MLP neurons of a small language model. Each row is named by its layer, matrix (gate and up: input weights; down: output weights) and neuron, and shows model dimensions 80-143. Each number is 128 + 24 x the weight over its row's rms, rounded and kept within 0 to 255. A neuron's up and down rows have the sign that makes its largest values positive.
After each neuron's rows, "fires after" lists the tokens most often just before its 100 highest values on Wikipedia text that the model never trained on.

L8.gate190 [113  95 141 182 106 152 101 126 167 156 106  92 168 103  67 152 114 139 127 118 117 135 143 147 104 136  91 122 152 143 117 135 162 115 124 164 140 146 152 148 125 139 168 159 118 139  89 151 145 122 115 105 134 103 159 141 144 135 120 111 169 153 119 136]
L8.up190 [104 120 144  82 147 104 129 131 132 110 113 116 152  75 130 127 153 172  61  83 165 159 125 111 143 153 132 112  84 180 117 106 122 126 100 138 118 121 115 153 113 132 110 102 153 133 125 147 165  84 117 112 131  71  93 117 114 144 136 111 145 108 106 143]
L8.down190 [139 133 109 112 132 184 120 127 115 138 117 100 137 104 110 141 146 136  82 126 151 144 136 146  92 184 123  98 157 135 113  97 164 114 106 123 117 114  95 154  97 124 120  89 167 145 115 193 155 122  82 131 109  78 116 136 132 103 118 145 181 155 121 113]
fires after: " |\n\n", ".\n\n", "\n\n", "==\n", " ==\n\n", " ==\n"

L9.gate117 [ 96 119 133 124 101 129 111 169 148 106 107 155 123 109 158 154 108 113 123  96 101 138  79  82 134 117 134  88 109 117 158 158 127 136 161 139 122 140  75 148 114 144 139 165 126 134 130 128 147  89 118 143 164 138 122  90 131 119 130 144  78  91 115 156]
L9.up117 [128 143 158 145 104  91 137 124 115 136 121 133 147  85 162 126 124 146  93 111 119 107  99  98 130 102 142 138 138  90 121 186 122 166 176 104 133 172 139  89 121 161 126 123 140 148 138  94 127 147 121 144 156 112 132  86 113 103 148 145  91 153 141 129]
L9.down117 [ 99 173 125 133 118 142 115 153 132  82 110 147 116 114 122 119 113 116 131 144  82 120 133 124 127 138 131 138  86 104 170 117 168 121 128 121 155 105 103 130 121 123 156 124 146  91 117 150 153 103 183 140 153 120 115 139 157 120 116 145 152 118 114 106]
fires after: " m", " M", "m", " do", "w"

L3.gate274 [ 99 117 147 126 137 157 107 141 131  94 133 137 143 100  90 109 120 147 171 115 121 107 121 129 117 112 148  94  89  85 130 104 181 133 113  73 147 166 147  99 113 113 151 162 108 140 151 141 117 184 163 113 135 135 110 122 142 144 110 157 129 120 126 109]
L3.up274 [ 97 108 142 140 104  88 107 148 155 130 126 117 136 147 108 151 140 152 165 154 129 130 134 130 117 137 139 145 104 100 107  84 153 112 196  79 165 147 120  84 145 140 143 129 108 140 162 120 153 128 100 119 167 114 105 140 106 123 102 142 134 132 168 127]
L3.down274 [114  91 104 103 119 172 159 144  97 156 108 100 123 134  92 114 121 117 114 120 148  96 106 165 135  91 128 133 140 109 117 119 123 167 141 100 150 110 168 126  96 124 125 178  89 141  88 110 137 152 154 113 127 139 149 108 122 131 113 176 101  67 113  84]
fires after: "19", "18", ",", " a", " |", " at"

L8.gate65 [143 130 159 182 165 105 145 121 135  95 164 187 131 128 136 132 132 112 148 114 103 145 133 115  84 137 102 142 136 103 117 110 125 118 136 123 149 142 104 167 190 101 128 115 112 111 116  99 139 116 111 185 116 115 134 108 122 109 152 134 129 130 105  92]
L8.up65 [159 147 176  86 176  98 120 130 126 162 168 114 126 124 135 124 112 128 131 108 104 123 127 140 126 106 120 139 120 149 133 105 116 160 139 142 134 118 141 166 100 186 124 130 101 129 130 151 143  80 152 139 109 149 162  98 140 116 153 113 109 140 109 106]
L8.down65 [120 144 107 101  87  95 101 167  64 138 102 146 143 104 134 139 127 149 129 131 134 127 135 138 159 148 109 154 184  72 148 107 119 158 137 108  82 145 153 130 100  89  91 100 148 147 152 167 150 108 148 119 116 181 110 135 139 163 101 116 134 160 154 134]
fires after: " P", "ro", " Pro", " p", "p", "6"

L13.gate257 [134  88 104 137 179  93 100 110 172  89 122 114 112  79 118  94 128 139 145 120  78 142 141 134 116 100 109 128  98 130 155  89 122 149 159 156 112 101 100 183 154 154 158 130 109  93  84 111 170 142  90 152 160 115  80 160 128 107  78 102 115  91 131 138]
L13.up257 [145 117 122 161 126 116 162 136 119 164 136 169 145  89 105 111 165 139 153 130 101 159  91 120  89 120 152 140 104  96 130 113 128 150 154 135  84 109 125 148 129 135 122 128 118 179 137 113 166  71 114  98 154 133 104 147 108  98 102 104 121 101 126 125]
L13.down257 [113 161 116 128 176 154 110 158 139 140 167 117 122 137  94 127  83 111 112 187 126  95  85 119 117 173 144  92 125 154 126 118 106 142 128 135 153  82  99 131 150 120 100 125 160  75 121 123 153  68 100 101 130 112 115 138  87 112 132 105 127 107  44 158]
fires after: " f", " s", " h", " w", " pr"

L3.gate169 [122 151 138 117 103 160 134 125 145 129  95 138 108 143 151 119 163 112 113  91 104  80 137  81 159 163 108 130 138 168 155 131 155 123 133 132 116 128 149 143 134 117 143 172 134 120 137  82  91 147 177 119 105  80 157 101 150 113 152  80  96 147 145 131]
L3.up169 [134 146 132  97 125 150 106 106 121 101 105 121 133 131 113 133 145 110 149 138 123 111 152 112 112 194 113 150 137 101 108 141 156 143 175 155 146 134 116 166 133 155 152 175  96 122 101  96 107 151 132 131 113  94 149  94 152 176 155 145 112 156 142 118]
L3.down169 [ 89 119 126 110 133 163 120 152 143 157  76 121 134 118 126 118 113  78  72 132 102 141 136 121 128 123  82 125 136 108 170  90 149 139 129 134 129 128 123 123  84 161  92 159 106  75 130 144  66 148 164 149 136  88  83 125 134 144 158 148 110 117  82 132]
fires after: "p", " m", "b", " n", " M", "i"

L12.gate77 [ 92  72 136 110 133 175 125 148 115 118 136 117 129 133 128 132 117 160  66  91 134 132 155  90 156 108 127 121 151 132 161 114 130 124 101 102 113 143 143 137 105 171 182 122 126 113 101  98  99 146 131  34 116 136 143 130 164 107 125 147 136 134 112 137]
L12.up77 [124 120  95 158 165 117  94 168 124 135  75  95 132 116 126 122 156 123 138 131 121 128 141 113  75 110 191 141 135 124 106  97 150 118 151 100 142 129 136 133 120 125  80 136 108 145 154  87 120 144 124 125 127 142 107  84 123 124 115 127 153  90 136 107]
L12.down77 [114 159 167 119 101  97 134  64 119 167 123 133 136 119 155  95 140 141 110 152 160 126 120 170  98 114  87 120 141  96 104 142 112 114 139 151 139 129 145 121 138 126 112 139 140 151 131 131 121 155 126 172 110 121 102 159 118 138 110 118 158 141 165 132]
fires after: ",", ".", " where"

L11.gate221 [156 169 173  87 137 140  99 161 154 123 166 117 134 118 132 161 124 157 144 117 135 126 146 160 149  77 146 147 150 107 158 152  78 160 148 155 170 107 160  96 132 148 155 136 115 140 114  94 116 100 147 129  91 130 118 117 133 123  96 116  87 119 139 111]
L11.up221 [154 149 160 121 122 117 156 114 175 123 148 111 115 155 128 152 182 122 153 107  86 139 122 175 157  98 142 109 138  94 112  97  87 165 105 119 142 118 106 129 123  91 146 128 130 155 126 120  95 121 162 108  66  79 143  96 118 129 148 117 157 105 156  88]
L11.down221 [147 142 162 114 123 150 120 118 119  97 151  86 104 159 157  89  91 148 153  72 144 130 157 112 117 180 115  99 141 169 129 116 134 127 177 101  99 133 106 144 127 148 110 109  85 138 157  96 101 129 101 118 102 138 102 113 119 139 112 116 110 142 143 111]
fires after: " w", " c", " T", " t", " a"

L7.gate38 [123 194 127 154 139 131 134 127 123  73 117 130  87 171 143 122 148 132 159 157  95 119 134 140 123 131 113 128 127 145 143 138 183 129 125 148 126 136 107 103  98 103 114 181 149  95 185 149 154 106 142 122 128  85 136 147 133 147 160  97 114 132 167 141]
L7.up38 [140 144  82 101 141 135 151 159 143  94 119 168 106 115 102 109 150 131 175 130 150 137 128 111 132 116 152  79 152  76 126 104 146 105 130 132  99 137 103 126 142 147 161 153 150  79 110 155 138 126 126 125  93 140 133 121  98 132 125 168 120 141 148  75]
L7.down38 [152 182 156 156  85 121 101 122  53 138 141 173 116 125 133 164 116 123 133 139 117 148 119  98 123 107 128 123 135 138 166  88 172 112  97 123 108 121 146 101 118  85 123 129 130 142 106 143 157 183 127 115 100 124  92 150 127 120 126 141 166 125 117 106]
fires after: " N", " M", " v", " prom", " n"

L8.gate22 [139 102  98 167 153 100 156 114 132 135 139 123 146  82  88 136 115 106 112 126  99 130  79 145 139  95 146  99 154  90 113 103 140 124 134 153 144 129 110 138 143 100 172  79  88 148 115 114  94 105  90 138 134 149 112 158 125 120 123 161 101 132 121 124]
L8.up22 [150  92 131 135 119  77 136 172 151 152 106 135 100 113 121 157 131  92 144 101  90 132  75 138 109 110 101 134 163 128 115 119 139  90 106 187 155 143 131 101 166 134 136  93 101 168 141 140 133 101 129 132 106 121  99 136 150 113 108 109 123 136 110 152]
L8.down22 [112 133 135  79  59 121 128 183 138 100 133 125  79 140 156 136 120  97 151 110 118 124 127 105 133 135 152 125 120 136 142  98 132 106 102 141 151 136 144 100 149 111 110 128 141 149 100 121 130 121 183 171 114 125 109 119 138 122 107 130  98 131 106 163]
fires after: " W", " w", "W", "f", " St"

L7.gate63 [101 118 151 106 152 145 172 154 157 132  67  87 111 128  98 139 133 147  87 121 139  71 133 173 113 107 162 158 147 101 142 144 129 119 159 135  82 151  96 109 137 135 133 145 136 114 106 170 136 124 162 141  90 130 153 112 127 152 146 146 152  83 128 133]
L7.up63 [116 127 144  90 121 141 113 123 125 123 141 115 189  88  81 120 102 174  98 112 101 189 163 115 100  98 111 134 141 119 111 136 108 133 160 109  99 111 137 106 171 121 122 123 141  99 145 166 117 142 122 135 135  82 117 174 112 100 123  97 150 106  98 163]
L7.down63 [113 128  98 145 146 147 128 130 118  89 161 138 154 131 165 124 123 177 137  98 113 131 152 141 133 129 155 124 125 126 134 160  38  99 135 112 137 119 127 114 129 126 112 145 105 118 136 134 151 141 113 142 139  97 111 120  80 137 143 138 146 114  94 106]
fires after: " W", " F", "w", " exp"

L7.gate289 [106  89  87 128 131 105  87 142 126 117  88 149 134  72 113 134  76 109 126  99 115 128 112 101 112  99 168 130  98 151 119 168 159 109  92 135 161 123 129 128 127 101 124 135 136  98 177  76 178 123 132 119 113 113 123 142 147 127 108 153 116 138 126 115]
L7.up289 [103  95 142 116 153 112  72  93 160  59  67 151 130  72 140 146 110 132 108 108 123 127  89  91 144 105 140 134 110 154 134 154 155 112  97 134 152 124 101 101 155 118 148 141 144 147 165 119 165 112 140 116  99  94 137 138 134 130 125 123 121 130 157 119]
L7.down289 [ 81 146 163  79 141 102 124 152 164 121  66 134 114 126 146 168 124 140 173 116 124 124 167 110 171 140 133 140 132 129 107  80 121 108 121  91 115 124 147 124 104 147 147 139 119 134 120 161 144 105 137  84  90 149 129 135 124 122 115 127 123 151 143 136]
fires after: " tr", " W", " H", " w", " h", "y"

L8.gate188 [135 133 172  99  99 142 142 155 156 142 120 111 138 150 131 106 132 123 137 116 120 141 120 121  86 135 128 145 158  70 121 127 121 157 145 137 119 168 147 135 165 127 153 150  89 105 132 125 144 141 135 145 147 132 112 116 134  77 121 113 167 147 115 128]
L8.up188 [118 110  95 121 114 118 125 144 131 139 174 115 169 109 107 119  75 141 165 135 140 135 132 129 140 100 139 134 149 120 137 119 141 113 156  74 184 152  98 110 138  90  82  91  92  87 126 118 142 135 120 112 108 117 127 126 113 124  98 138  73 187  86 134]
L8.down188 [149 116 132 126 182 117 112 131 158 125 137 175 139 157 148 150 139 107 132 119 124 145  97 142 104 138 112 143 141 151 127 129 113  91 161 129 136 128 121 188 117 177  96 155 114 114 121 167 113  87 138 115 108 163 139  76  79  87 163 139 141 177 151 100]
fires after: " P", " T", "y", " W", " F", " t"

L7.gate39 [139 147 135 124 123 175 138  95 156 103 144  94 111 141 159 146 129 161 119  91 153 150  71 148 130 102 131 170 170 142 127 130  99 129 137 176 128 115 129 128 141  85 122 139 165 168 136 109 111 103 145 138 140 117 184 128 129 118 145 129 143  92 177 154]
L7.up39 [133  96 131 111 156 144 163 134 155 112 112  52  98 116  90 149 146 138 131 132 148 162 120 165 163  84 117 124 130 135 113 143 109 124  99  92 116 151 128 162 105 129 144 120 129 129 195 169 115 107  93 159 140 129 138 128 133 108 149 128 156  95 150 117]
L7.down39 [135 137  99 146 100 136 122 121 129 156 131 137 146 172 146 127 133 156 140 148  99 110 121 104 133 176 123 150 143 133  93 135 126  78 127 142 107 161 112 117 111 123 125 149 115  97 176 111 159 143 141 146 115 136 132 123 102 168 159 148 109 128 121 110]
fires after: " c", " w", " C", " L", "c"

L12.gate187 [167 103 141 155 145 114 161 172 155 149 146 119 138 129 132 156 126 146 126 121  89 100 113 174  85  87 100 172 112 103 129 166  95  95 111 152 101 139  76 146 153 103 102 131 159 132 144 140 128 135 155 123 158 152 125 162 107 123 143  86 141 101 147 171]
L12.up187 [110  97 142 138 138 166 133 109 167  98 122 141 141 121 130 105  80 116 138 119  87 159 129 153 172 145 145 130 133  67 145 132 135 151 121  95 139 134 150 143 134 161 141 145 146 141 169  92 134 147  94 146 134 108 134 147 129 151 114 141 118 140 101 157]
L12.down187 [146  72 167 103 164 129 187 141 151 108 142 155 104  97 150 119  99  94 105 116 120 127 157 119  86  93  92 130 150 152 102 126 137 130 142 139 140 107 153  99 141 133 123 155 106 164 164 115 128 122 110 111 110 119  98 111 143 101 113 159  97 136 108 157]
fires after: " W", " f", " F", " w", " G", "W"